Weights of a small transformer language model.
Architecture: LayerNorm before each block, learned positions, biases, tied embeddings.
Training: a variant of Muon for these matrices, 833M tokens, 6359 steps.
MLP neurons of a small language model. Each row is named by its layer, matrix (down: output weights) and neuron, and shows model dimensions 224-319. Each number is 128 + 32 x the weight over its row's rms, rounded and kept within 0 to 255. Numbers have three digits each.
After each neuron's rows, "fires before" lists the tokens most often just after its 100 highest values on Wikipedia text that the model never trained on.

L9.down1593:103113137143109136137089129149164164102173134116129118120103089186131125152093156132124141109193111062082087108097179136070089162161143147174156158127148123118065109097126149088131164135115098122141158134066129126125142055135094081142173117167132184144128090132137130146084081099138161119
fires before: " |"

L9.down399:128136087152109139159065129119160162208072145158103154095187187124098140136101122112180101080155107120148188079158126132085136178120147105117175052095090037116144114123115153104118099118096148165147071138105069118122091115120140141161190101075153097151165068132153170129155122128049111085
fires before: " |", "+0"

L3.down567:133222118146086135102193148178153107115102113161150110129128136133156081153128105122206070111157105153094061122103205145082116127122132145070146132123118150142108083132210064145153073070181098098153109100140106080063130103112123155129116114158122141148155069133120126126133132136048100160
fires before: "\n", " ", " ±%", " Candidate"

L9.down397:053174120166113138162071118103101097129105100178145180139131145059137124160112141110120082179086107186108158151102119100146132201088112076068180132133116092107131109103054069028131143161144162163148139165154131129113193161144172155183128103194128168117145053141104116156108071142136156146
fires before: " |", " and", "\n", ";"

L3.down1723:205118179101103112131069056216098074144121128058140116128143139113132085150112119153132138224110123163105120122089188127087133107082109105079129059124101147154137080080118130158177121043098081135084141117150123146111068125026150114052149162182186142187135116113122130183134172154143101123
fires before: "\n", "|"

L3.down1133:119105109147144107119153053106184133124144147130117119099170111153150098147143140213147165133076167125156046075090123133127088079174147168111082064090135091168133169102080131118086134135152053093125133109160161137148130088143144143130153129164124177107081164109145139144146181103085141139
fires before: " |", " ", " Votes", " W", " %"

L3.down331:128164128140190096118143175170159059101097084099096124127163145116145077103174179111061137077154124149078130062112085158086133108088166055111107126156144126164149170167149106109108134126127169143199181138108131151096119164182081098062118087123106151088097141155069119131101125169169122074
fires before: "|", "-", "\n", " for", "  "

L3.down1418:193163178152161128070142110094155164171145088132133080118082159103144137135156131061144141103080093184155104122126153123144007075170101110135135120095121124121128084178152091098137104089117118093085149116100050170174164184160125130113115172132110142113162113177099129096099136109095127138
fires before: "\n", " ", " |"

L3.down616:109117142105103128066129148105049136104144166059163107126104133156100075135141120136175065105084109178154180137125159142101054124149131138056084158115096162161157109124148073108125155152123135174116113149132098121116132105178123122109148121049092148153114082125130111170133106121165106054
fires before: "-", "\n"

L3.down1877:123122086137144125124078161102152151093099103151174150065168139109089084088155108125128135111121158119109179138181094099141109139119174124117196156113179093123154164101172104152135140046174102129135119132128098178147126124151112083122128076109156165117139107123109120074104157117080190152
fires before: "\n", " ", " |", " Pts"

L9.down1255:118137149113117156126153159119128191168125147104160187152095121058118175097079117111091164135126129147115129167105150105134100164139185137185158138100084133125141094128178109169080108101119108104126121118192047180077096067122091108078145121156148111163121080149135069196135086141121144115
fires before: "\n"

L9.down1873:108079145154204060119180176157135025119095136161089148144155166052100130142140127132138115120159168130084143152121134161172128138102111123139099172148089093199088152087080151127136108132126145123148085075153089143102139092189156140084110134172088148121128106172118111084075141191087102167
fires before: "\n", " She", " her", " she", " Her", " In"

L9.down1940:108148160119081101072110160141145113172152128075173107086165099062148139154121155090092109171144092132200076077171128187083177126105179160138154133106124113194135068145074122108131171131131185123198190175104146152124132151087132162111188181109169159115127159106122158113167133078096124121
fires before: " |", ";", "\n"

L3.down77:149090130132154124147140176190121165115135143102137084141175103131134095092172117162155141112177162139173125121068139138065164100123095131145140128142079150119133182080089141178140133093085160123165167147157111137101083183156103118060098115052141140070162141176157156156100167116134103185
fires before: "-", "\n"

L9.down1833:185082114091110102124100113128120121103167103177172137100123099101175147174079142105126137149128127178129113100112112121138143112119119109164118110077103168119118090179082176062076194138127118128121129122135100150097116133144177184109081162126091092173180103130119073088100070044164106161
fires before: " |"

L9.down660:109170146120133105156166152110125100154118084150064142074128147110046151094096138099122167117101169154105154124134177134121142145139183099113160131159150110179135154102094191107145124075120115115080158084149140170091112120154139101114130150155094122116110121128106133146131144137164181067
fires before: "\n", " to", " the"

L9.down1883:138146074082087156094135147112141100116098112149123094147081124110138129093162185099087179162122131086107118199164201099106129167068121130142097169135168130183093121088122167133107104150124181112200152163088139126096097103058139136083147154149129106175145136119093097095146141108149118158
fires before: " to"

L9.down153:125161145121087119119173125087179127141065114151120147136077099164089146112120156139133230139156131157116139126106099095102152098088071050088155115114091110165138143162098081174129140172147175111159083154130131129133113096132112138123070103061191103104121114158106121065154145147120137113
fires before: " 2", " in", " to", " for", " on"

L3.down461:098139150162100107113103163066140139117099126108185167126142127141084082096164061098115166095163099174109132164134147141121138096191066138173140124136131086129163146151158073149132133130125092129151126120117061174162125139105131187127148108112193187131143154133106090052129063097106090145
fires before: "\n", " |", " ", " 0", "ation"

L9.down1858:160138089153112101079197119133056116162094152132161120097113156055157126150165168149100147159106155120116147133160121135112104115149207099090072119165144126117125172164115118114168120083111118132117143132067133172131090133124082103120158133177102111091151145174075105183172096101161159112
fires before: "\n"

L9.down906:150110121138170147163185165132089092122087091144110109132107181139106158122155140163067159150079167165134122102130079115109189154154165126091137151067169086148117134088021093029105128162144114131120125130142165184160102152143140163139181105128135139130143122116161142135110134146127129130
fires before: " |", " m", "\n", ":"

L9.down1391:074140124120147142175068109124121121160089100146126137112092081095175122074121163181083140132163169134101116144141083125146085072082102084116121212187141214126160125135127138160064098140119090128181073149162169146068110108110142072107140095131101122157094112116179082120104106100069151125
fires before: " |"

L3.down2027:179175205153095176108030124146089100108151087176101128151144136088143144149139133165097075152123094155137181099094141163146124036172117156117083143093158138137120137115100105079170122193149116184129115224116122129107136128086126140174123077080141108103152130142123163103129124127116113065
fires before: "\n", "The", "-", "R"

L9.down254:136174149142108189131148104059114119116092145096130104138130137124112138096098152107095181086084168154075127121121128166136162114144157164203158119083118129099122114133122110188186173150116151180203128071106165096158091129175161113134130165122112070094132151240114186150108118134183065150
fires before: " as"

L9.down1993:177132119086146144128104095115187117138192139088165169139107146057177195100096175126072115126077116143125163135095130163117150104061176146117154143108121188109112131042142141150134144100091147148116135141144053085130131107068056104071159109093168093097134145169150109176183146062152096142
fires before: ")", ";", ");", "1)"

L9.down879:133078178191140130168162142141098171115135115107158152177110171158101160165086182115098186137136149095077141145141174081174154115135117142141137139172134104104112109114096110160154130084150111135142083125103125063075125161085117125095241070090092075122081142070110127146122150117141137125
fires before: " |"

L9.down1785:139119120202084148094114142149131100139075102146126153124133098128154185148141038108101106113167193153097151154134161113157090131158088149171156084104133129118147135086161112106104135148118161176117155128126123109191172194131121172086122107135112115084133124124076133130180177139162123132
fires before: "\n"

L9.down1370:091036108139145121074121108124144061184119097188076096158093190148070101081152103184156130063135126103076121107130147146143183071029083113065116161170101171075113192130111076141087164144165057202201170095063125106049136106174117114129104187120177133148149106111107135167138180138163127167
fires before: "|", "\n"

L9.down501:103116093125118149126163101117142077120117164153111106128186157110144148157171125112137132118110173173150105148152146105142147116147158180149154146156067121107137130130139100113176096149136094118133122108136118121144072094151135126149117098108113088071091112153102159164117129120189093186
fires before: " 6", "-", " as", " 9", " 2002"

L9.down253:178151169176157124145149156101111105140155178090088145111169091134155140122113169065124087115118178086068089112083086140153111124115127142090141114137108140119151132187145116128173109110135138179146083107084161159123107218162141137111141163139174109142155104095149095089120107170085115078
fires before: "-", "\n"

L3.down1553:184185167138119071134140057130113057130096141160125131130175077123123156129131104113111108159084097153109109124183118116096180090118121155118069154168094126159194152086131161185136091175092146144123134139126083188171092119108128137076132144146107182186135140147109130108183111159114102144
fires before: " |", ";", " of", "\n", "aling", " positive"

L9.down1373:072099150130110120172103185136137083139149127125108125052151141090171113151109110119128127130114142129161102203136184090068137109191125102056165110138114078141160154118130116218154126102117112132140153097119119128131166133109140085152109071105166105148104051095105103131115160145151085129
fires before: "\n", "The", "-", "/"

L3.down1563:170138143174107106060158151120078166128105105041155146159078134154159176162097146145165152131160108162120116122206107163196099116116160127101129144136117132149143128153135089141107139141116159137156111137088153150119144163119077108134130143106109142069079119150154124134117154102118164138
fires before: "\n", " |", " "

L3.down2047:123123126187145120134138150137148133140115148106143093096109124076173186105173156100119141140092161144083137183108099090130148117127190184122121127157107181142164139110103145145097103216176155082135153132107168120139115076140163229102122170126092115070115138146108096106138122115107131100
fires before: " |", " the"

L9.down1634:154162090107106118151139129129134102141151124122085146097107182131090111173061189083127199139120104093132104206126129100139183140102163147111131132099123133110130105113149055095164160130139053123112164126130063148138145121150074143058108124177149140156093090144068101140068151139123097120
fires before: "\n"

L9.down1419:087066097109142110134142145123106071155162099076121086082155148129127084103155163078179112067123126165099157131115144126156127103146103110105154100133150149062165128083148113136105130158142155154145098129120118182092130139135110080080132115106122132071157092113094178160125115118124174124
fires before: " |", " and", " to"

L3.down1880:157107152129106105107085174203149127124140134113157120143098166092155103121142129146177139123106143146124091164059126080095138143106124095091206089169133104087153140133084074137109160148159150114147169140088179158117125133115161133161179192152052126138101168084109122140062166081116178100
fires before: " in", " to", " as", " by", " on", " for"

L9.down1034:104102139106083099105127086089148104200144153124144104137094102112087174197143198140115130163147148127173125135100159111167133133102116120140069124160094132046130179131120121126074123105136170131127173069152134133086101074121065114177187148165172129121174166139126106129118128143121169170
fires before: "|"

L9.down1297:157117110109187129133130112170178068133114157134150161140191109126131166160117098161167123089124139149061078152171109113217101124160091089109138150102124100159149090156159121132159113158152074145150159087085120086133157187120085079147091114140108122105152115162082139116135115111113136173
fires before: "\n"

L9.down1934:152092140125096092172199108097074178037102191146150080117137122179133095149172109158169134182097149080092117142183131094141129155136165060151144158149089085108156109153130077068112111114103136131117148126117148072143128086044158107094116119142114134189046127167119101170168113158135110104
fires before: " a", " is", " an", " was", " the"

L3.down847:110169164137155147133125092184135128094140136132105117098181062090171075165123094120170056147077131116110056103110051121105106155119159113106130146116151135154123118127166136105135112082125131148169046075145113154076100117183077126102114121125121178149148109126162182100126187139132121107
fires before: " |", "==", " ==", " of", ":", "\n"

L3.down1064:109138145059145149179077186135154069137083138162112128107172129099171234140121115137090132165149028104130000133164097061113152121097137135121138114129179102141157063134098126185130143136164152120091127117140106117091141149100119146106128134119173129132141119142128115115102178142133131116
fires before: "\n"

L9.down534:160135110127153145132083167111132163111112152159143133111130165125084169139089116133081127110112185112142133122131158151127142097135161158149152119108112193117150138114087181105171118203106162113144108109129193142138136143103126152135176122108140142119181167154108127132145093061066130149
fires before: ":", "),", ")", ").", "A)", ");"

L3.down1315:075154108104110138135100084106056095090128130089154118160201201068090144131153172211132105118179161138115175138130169156115177140153162131147149115104146089101111104154242141180133143164150100114140136108081161136150114109083075133162174126109193112136113125182100106114114140119139180099
fires before: "\n", " "

L3.down1279:166193148168130118139066125123116175219152143153170126148168099113065173182078118139124143130132138122166072149124140107104093131085101114153165097166111108120045168111130159135079126131145127165130140149153114092111085136101106133115164128087138156144068131083082097108130141139161155089
fires before: "\n", "|"

L9.down1528:159128103073115081104144093086117114085064109111109141188153154161125057148122144117144149090163097085120098139085144133185121180118122101149147105086187134110156121113124124141107121111098151084095089086146130111148142131152142173185123110105142142142160125139108120134066075138053190116
fires before: " |"

L9.down198:124117155102168136170059029089154139101103157134114132154133109131150132171096105152126112155155086137133109171114138150133116136075064126140081123117154146118168175197094109133132074126130157145122184062126117091151150083096107101086114163145117107103171079186137142151123121108141135174
fires before: ",", " that", " of", " the", " in"

L9.down187:114061179137154180124115168127168183132138143117144119159147139100138162144120147161115125113178126176072121120155173142094126144165079113148126101107127095170166106128136095114077121131159120128158156141120172135106224123115121153064115123165120143176142147114120130073085095149156102187
fires before: "\n", " The", " In", " On"

L3.down1822:099080121137161166136178139099081165125054184136140127050154139097112170130111138131101108129096121160109100129165119110124099168120081117160136129151080130101111191031027125082122117112157132147150107089142158155167164156151147092173132150125103105125165123128082154142136185140102137112
fires before: " |", "\n", " P"

L9.down923:155099153119118101107080118090149184092097199123093194141068122086130081105131160159127120121117233109166166121079148187174052130104100124144113138058111136109079142136116151184121111136117186129140113119147101079036162111084128101191106114077144125114105111143101111127144102154109156111
fires before: " |"

L9.down287:107142178146127090135124178137111148134091103138111094121101117107179066110110086106104085118144149130076121145115102143129155110102100149180102159127118120115154089136175124124177151115196122158125168167091113095117206160231115138156158080200134148108149140203112171134106180140103104112
fires before: " |"

L9.down496:136150138117143101141115147127124148081199101167108162074058104123129100118140155150132133119120151133110116120153014065074147090150121172089139051157135148128081118161139104139126089121072142126148199144153112120111143112216169131143181112119163117116170134114145147111172145147110123120
fires before: " |", ":00"

L3.down230:158150150141149145086115086078137110124150136118113113119116091120153121128124090202160098107079161147129149139151138082095066108134132137133121182082117118197105070139114140096151136141097137155150113126079087126133108162167106119168156141125115183069139173173071122074076173086155164150
fires before: "\n", " |", " ", " 9"

L3.down134:135106083115110081156131085172154133104143123128099116097151121115149115134110120129151090149122121082151111091147133150166100193164147171181148125086185147101129136147153171095059143148034141123151106150123091148129127123114152236103141118168116172120140150147114122134120150141090092129
fires before: " |", ":"

L3.down1539:080099125155107148158070090137157145137122144150095096151060135081119113149116148154212213081096037045151172117125124133175170149094154138157155088141120108140149173162098131192158153105147048128164145136144136094093113111164058138147134161103119141154162154087134119129115103125097156094
fires before: " |"

L9.down103:140159186097172112136138139127188118103084155104161121175138188151117108095133092112113149128127110132123125062079085048131120106107114115091176161147098082138129062107095157143136123111099155094110077095094175126100113087089144138133064149115088115175097141160150179110069144099107110089
fires before: " |", "\n", ")", " ("

L3.down959:121128140127143097167139104142103196145078191083098143112101125168124102093108114099121076158150149164110170115091120152151154154082151201081111137126078158106142143121110130160141172128156081144106176145148130096124148104106113129141130120137153107137132157156088184096104110094082154105
fires before: " |", "ation"

L9.down1659:142127117078130128079195161121102170103155126100168126087164154096098102120193149125134122173142085088155104082143107054072115163113099082105110116153139170063210129122162120154144150138135055102107098137143119153136145152077139178137085084116128132134111063162105117157168186184118117091
fires before: "\n", "F", " 46"

L9.down158:146145074101147127198187119143092139187045072048075087114087150117085136128152157102131148225123170132142083089136129060157144108103108080086002091130152167136128159143108150137177138123167083144089126130125121121088125101167128099097114143097111176125125158141087087161130110127099192135
fires before: "\n", "|", "|---|---|---|---|---|---|", " |", "|---|---|---|---|---|"

L9.down690:115175155102052148111110162132127117176138111172162097137093136142113129120107110074132110118189127082110171098113196225107145113092076111084155170150123160149081105090159136101164160168136155095126134134082162098165150079123131087111083091076100136186117178154109167087108181118070152108
fires before: " |"

L3.down406:147127146166081115097109079141094164100123131124169140128097192120128127116082063172147106117108117158046061139166151071087085099195131134095134149107148213079063125129167130089130122097124115154163108091116068155135118135149106185149137095153171125115126098160140108094166148106090086124
fires before: "\n", " |", " ", " —;", " 9"

L3.down353:114148124138090103079094169107072118113045142115125150138150160210117089146134149165114100169141115146115147158149124165122133072084152122130080144088072104067125126118162116123119119133124150121127076152109058141133159204129142159200124183132104106105173136188074125084088116133128104123
fires before: "\n", " |", " of"

L9.down289:159147101082111108169132108080112130125107111149131103074140147138099148099078161118214141134160116112101118146108070162116107119071156148177137079111150151099157071112138066157154114156105127155150198120175208136122113144085135110148113139166102155130103185156117157140111147110149165150
fires before: " the", " a", " that", " it"

L9.down1314:148165126087127141167133135129057072170112118140072089150095126115129083137139112096163122074103139159177124101121186132173092095135207107185167154139107141140144135140109146132151144125107110155162141120049159129150179139095137149115120108158089149167159054106140124143150166104088131089
fires before: " |"

L3.down892:098129089131162121125143153123170149110122120138066115091144145059155064109162089086091112129139089125158156148099165121134150115180098129026117059139132106120126157105151107089067111070178117049149143141105133159100110176114151080103138073154070134107112126169124081130066114127153121138
fires before: " —;", " 0;", " |", " 0", " 1;", "+0"

L3.down1878:163095142097172150133125116191110142081114119118100142106139136156082090115097095137123120130116112122111157148108156086072189119175078095119127120148101135109083175107146100182114112130135179129096084160100142152136108100163155134099121161101081122077144136176181139112161133149080096143
fires before: "\n", "-", "The", "|"

L3.down1724:167112102122133138154144154108112074120133094166104079141124099166078100131103096167132137086108170168153161189154169135113090088141122169088122233146132117078181158117160128172128158103132145138130111142136149097085211088141166075137221135053137161163120109162137098157093107065157096136
fires before: " |", " /"

L3.down1399:141155136197138165114160109149135106101086114063140088138078204155116075139165124152169091084092095134091143088096149097088059112119112104084089087159124150120133119078134047098187148077073081155133161161094125165101193159158070129142141145074152088165129144157086113105091169163119093096
fires before: "\n", "|", " ", "-"

L3.down911:098113235060142103081187113176147082152125143115118075105161083161141131131097135146099117119163111097143118113192130120115123143132151096107203104108112151153116177127059093097129138133137150125099173093194100145054167116081106119077088103143131197177116167120106137121146150178190140162
fires before: "\n"

L3.down1947:138106137133131102055108124121110106168171157097154138095102134123151076190094091166174105119113112155155162105147131108164107119136087102132138141155106113167127100084139159131095093085126155128130084111166148170114180184118128093138116115119072154094122129147111103136078147063081159162
fires before: "\n", " ", " Box", " |"

L3.down801:139129117171127123076129206125093056099110175108128103137133146133113114127109163126141095142084081160113180054096134134149123145098167173152103133136126180084128130133104108114131128149163140130127135122140126135091112161121091168119219168115115124134066122068136099073169167146099126157
fires before: " |", " -", "===", "\n"

L9.down561:160143074143122162084166121132079109113081156146140151157125141082159148164171138184108106156156114151103139122162051130171098129162106121143160175155055121124095109094110095116106132134076088121118166108147133144128154134150091193124130099156191094096123148130081121168098127110144138106
fires before: "|", "\n"

L3.down1660:124147134106108081133145119198142149167122114137066149078141047114151161181218111092120177124191196088172147111143113193105178177156115145178108093095092069125158109095134148135117166116070167102106122138132076144059097083107095121082120130119170124153145124131097118062106040144145164104
fires before: " |", ";"

L3.down1837:116139171132176163123144129111138158121141141107138078182155097100099113061154145073117120118137101162148151101161167127167098115196142153126138107110146132143127129162111093120101139042133111055119128131115191081073158174090133126072137075170142131122121048120085109151127166114148206100
fires before: " |", " 0", " 1", " 0;", " X"

L3.down1766:143118102178088186134143148158134136089116111152158165149165073060120148100093130133098157173141151132087102097123116168190165184161117099109118131135121124106165138107182132065120121138102121157061106156090072089135192082097124177104152137119107179065137126133187103131137133111113076162
fires before: " be", " not", " to", " have"

L3.down1125:118159177140146149051061129170139117125183153159117140136133105125179114111186133127076118126097078099126127138164128145050074146144177103090173169107188147175109161146154154192066138169142133158134107140142173146118145071097131119058127091132091122130137117120120068156124108109198089067
fires before: "\n", "-", " |", " The", " and"

L3.down68:164168136141180079116080175088164131149180143129163179105143127181209191158112107109148079168135141141105167091148127152063057186121178171143090150093116143152124107157175171144161125138129139139104172131106088122164129189098106091171176059105128158174139132143126143151057159148112168183
fires before: "\n", " |", " of", " "

L3.down1990:146179118166135105077128149142092136203087127098095102083091148170182097046158132137123135126135217112101127109160133096077103104147159096117139145151152190142078143095110150148182199169151101149122144130134119128095152131132160134108150169084105204158113083161167153155147132113172119091
fires before: "\n", "|", "-", "="

L9.down84:156070174120145131107124121124144123166154116105068159065090101138176089124168079158102136116151062099100137086112135049175076134082155125117093114072132106144129059152084101211152141163106141063105204178073140183133149126148139151101117111097128133091131069155150076120195103130103097130
fires before: "\n", "-", "|"

L3.down1157:112187179175098099158145166187146138090115115161141151135053127094110206133163110127100097122097081131133091165093113132100128157151184126121106128106096143093151117157127144135103164121120095108145111093146097119097138127136184123153180118109129107097127207149101080115157105089096083146
fires before: "\n", "ed", " ", "od"

L9.down464:113092148126144090111141185133168089167128127101128160166093117087128206136113066142172140097136148144134142077134119123113125126150126121101131090144121143129171149131093062150136136167078131089159090185102136113173104134143135175151137119118096137094169124170100154117116130156137096114
fires before: " to", " as", " the"

L9.down1440:090120116103128058100119115145126142116137061101119139149099127123134112136123146161100148157154097141084110074177144152098123122111174102136088103111134082138128120177058136114154106117114105097159099148102160102075138187151123118102182121133124143188089157162104147164156139118129095063
fires before: "\n", " The", " It"

L9.down1206:164081122084170123138117116146163148117120142181034149117108164120128116109132144140128173117122127137097094158066129091117187096093132129183124097051131085086174180167112135062114111184154132149121140083189126056113198105153124142098072173126111149108136140176107129073118134136173109163
fires before: " in", " as", " to", " by", " on", " at"

L3.down1215:118153142092156086068156103118126060081147094119130151152159180139075186100171140132133125120084126077116126103127118121121128143116131103084136134159173142130162130074131096132158200197093099165109113135163120166092160143065101115118155140114165120124117155139106141161133124141093138106
fires before: "\n", "|", "-"

L3.down1400:152122159146078192123117123144149108148106132095168147045115133114178122116114157153182118096154145157122135193134130167106085082130107101110105150077154160108134049176110110118183133090118120184161140119154092137157116167144131094124129118164134085184179134122127131115130118185117119133
fires before: " |", "\n", " 9", " "

L9.down597:153148185130074098066136163138097149079190174127123058116132088101142094140135157118165137125127121169116138138099135133127146161102112137112130164128141161141130081204140099086159114174140088135160152114128128171111165122187160142138108033103087167140111109192128135086154058155103078103
fires before: "\n", " The", " In", " Format"

L3.down1759:226135128158115058083136088133148148140157158181125135152096132088179144082163099088138059174121114143090139127106180160145115123125091157086121133157146085131131101157137101145120119090125156147092114117136064111173121176100113168109148088100190106109140144169107148116114144179110119165
fires before: " 0", "\n", " |", " 2"

L9.down1052:101140160155094115139151137163134096125187099132097115121058133145142172141123179145146090105103138128134114116171086121120147069199109058083069126101143096069152091078094093101124151103139082149153160098153107173149132108140123088129149154103119134103138124125168177140118089157135096040
fires before: "\n", "The", "In", "-", "C", "=="

L9.down1285:166069140094112177086136134093145046165141074108130140158092171095145157101124138119168123131108142125061128089110115087063139179144096062176127105151108136113123157138122105164159127196118141129159206138113076124119107088143110164087134164112095079177110118149096142159100161052128059097
fires before: "|", "\n"

L3.down1498:132120149062152184183168106095115061112191149063116040132100094147054140058141170125103112085208143130188197136090161140097153154130149134142151107120146164127146108108120057124103119077151100132164145071128191141061147107115126091123142134151099152065122118177123168085124128099102128072
fires before: " |", "|", " as"

L9.down1505:113156117138061114122150147117105171174144185155090159169114098081191132147094161148166144140161131096166107096122133088082136189114158167163109174135126175128109110155112109093142135159175116214128113146110179131138136072160145125085161130107147122157122133176086059106104135137163101074
fires before: "\n", " The", " He", " In"

L3.down141:129179107178100095160087090122116115144122109153184104080147116167136183126148119138156178118158140167103118138123142119144121119112133105110108158142083116086090187123131150145153145154133095158117204086107150076065144166149129147072159119143055202154138107147127137166104148160160101106
fires before: "|", "\n"

L9.down204:124083138133114068115101103115206145156128102213124167139144154068096135107162127108134107109114147188147180127174095114163108095087107088193154126141134118138120118071128101079074148119146125151099118081132107147108139092028088146101154101100148127166161037154179113080136116115136150106
fires before: " |"

L9.down2042:113174094116096094094127116119109125126069112126117071161089120161094140109123136115164091129108121141138168151177143174129125088132121136119079165126176187169115115185115155110067153123100013077113178120127088125084091091167092075129162095118119157129135143116143106041137138172140155148
fires before: " |", "|", "\n"

L3.down300:103162115128118128120108118119160144134182163109167116128060173091132058150142136153091121093156131140204155144130161082106088068155096166180170118057136153101097060109034128116136078122129047131125146101101083135158130073143138098132129174113138140104164121123080087098089076146164168185
fires before: "\n", " ", "|", " |"

L3.down1902:120127139110172084173146141142105080062095128119143112179197102107061125107122126096141109138119126140071168109091139126076142108116087133106114121146157146100168169162155069147144178141089192117145078162103122076108120116126153147149094068110152109140124143137126151089140096076157120067
fires before: "\n", "-", "|"

L9.down269:136123136060154070152103154203151176196124119063127182207146169110167157122152107143130104137187176090184112122127115137087130122175083130155138191164130197161146095181130102140096114116118101184161142132089146183163177060135114150166103108119158150181146147105105160172095139114147150128
fires before: " |", " of"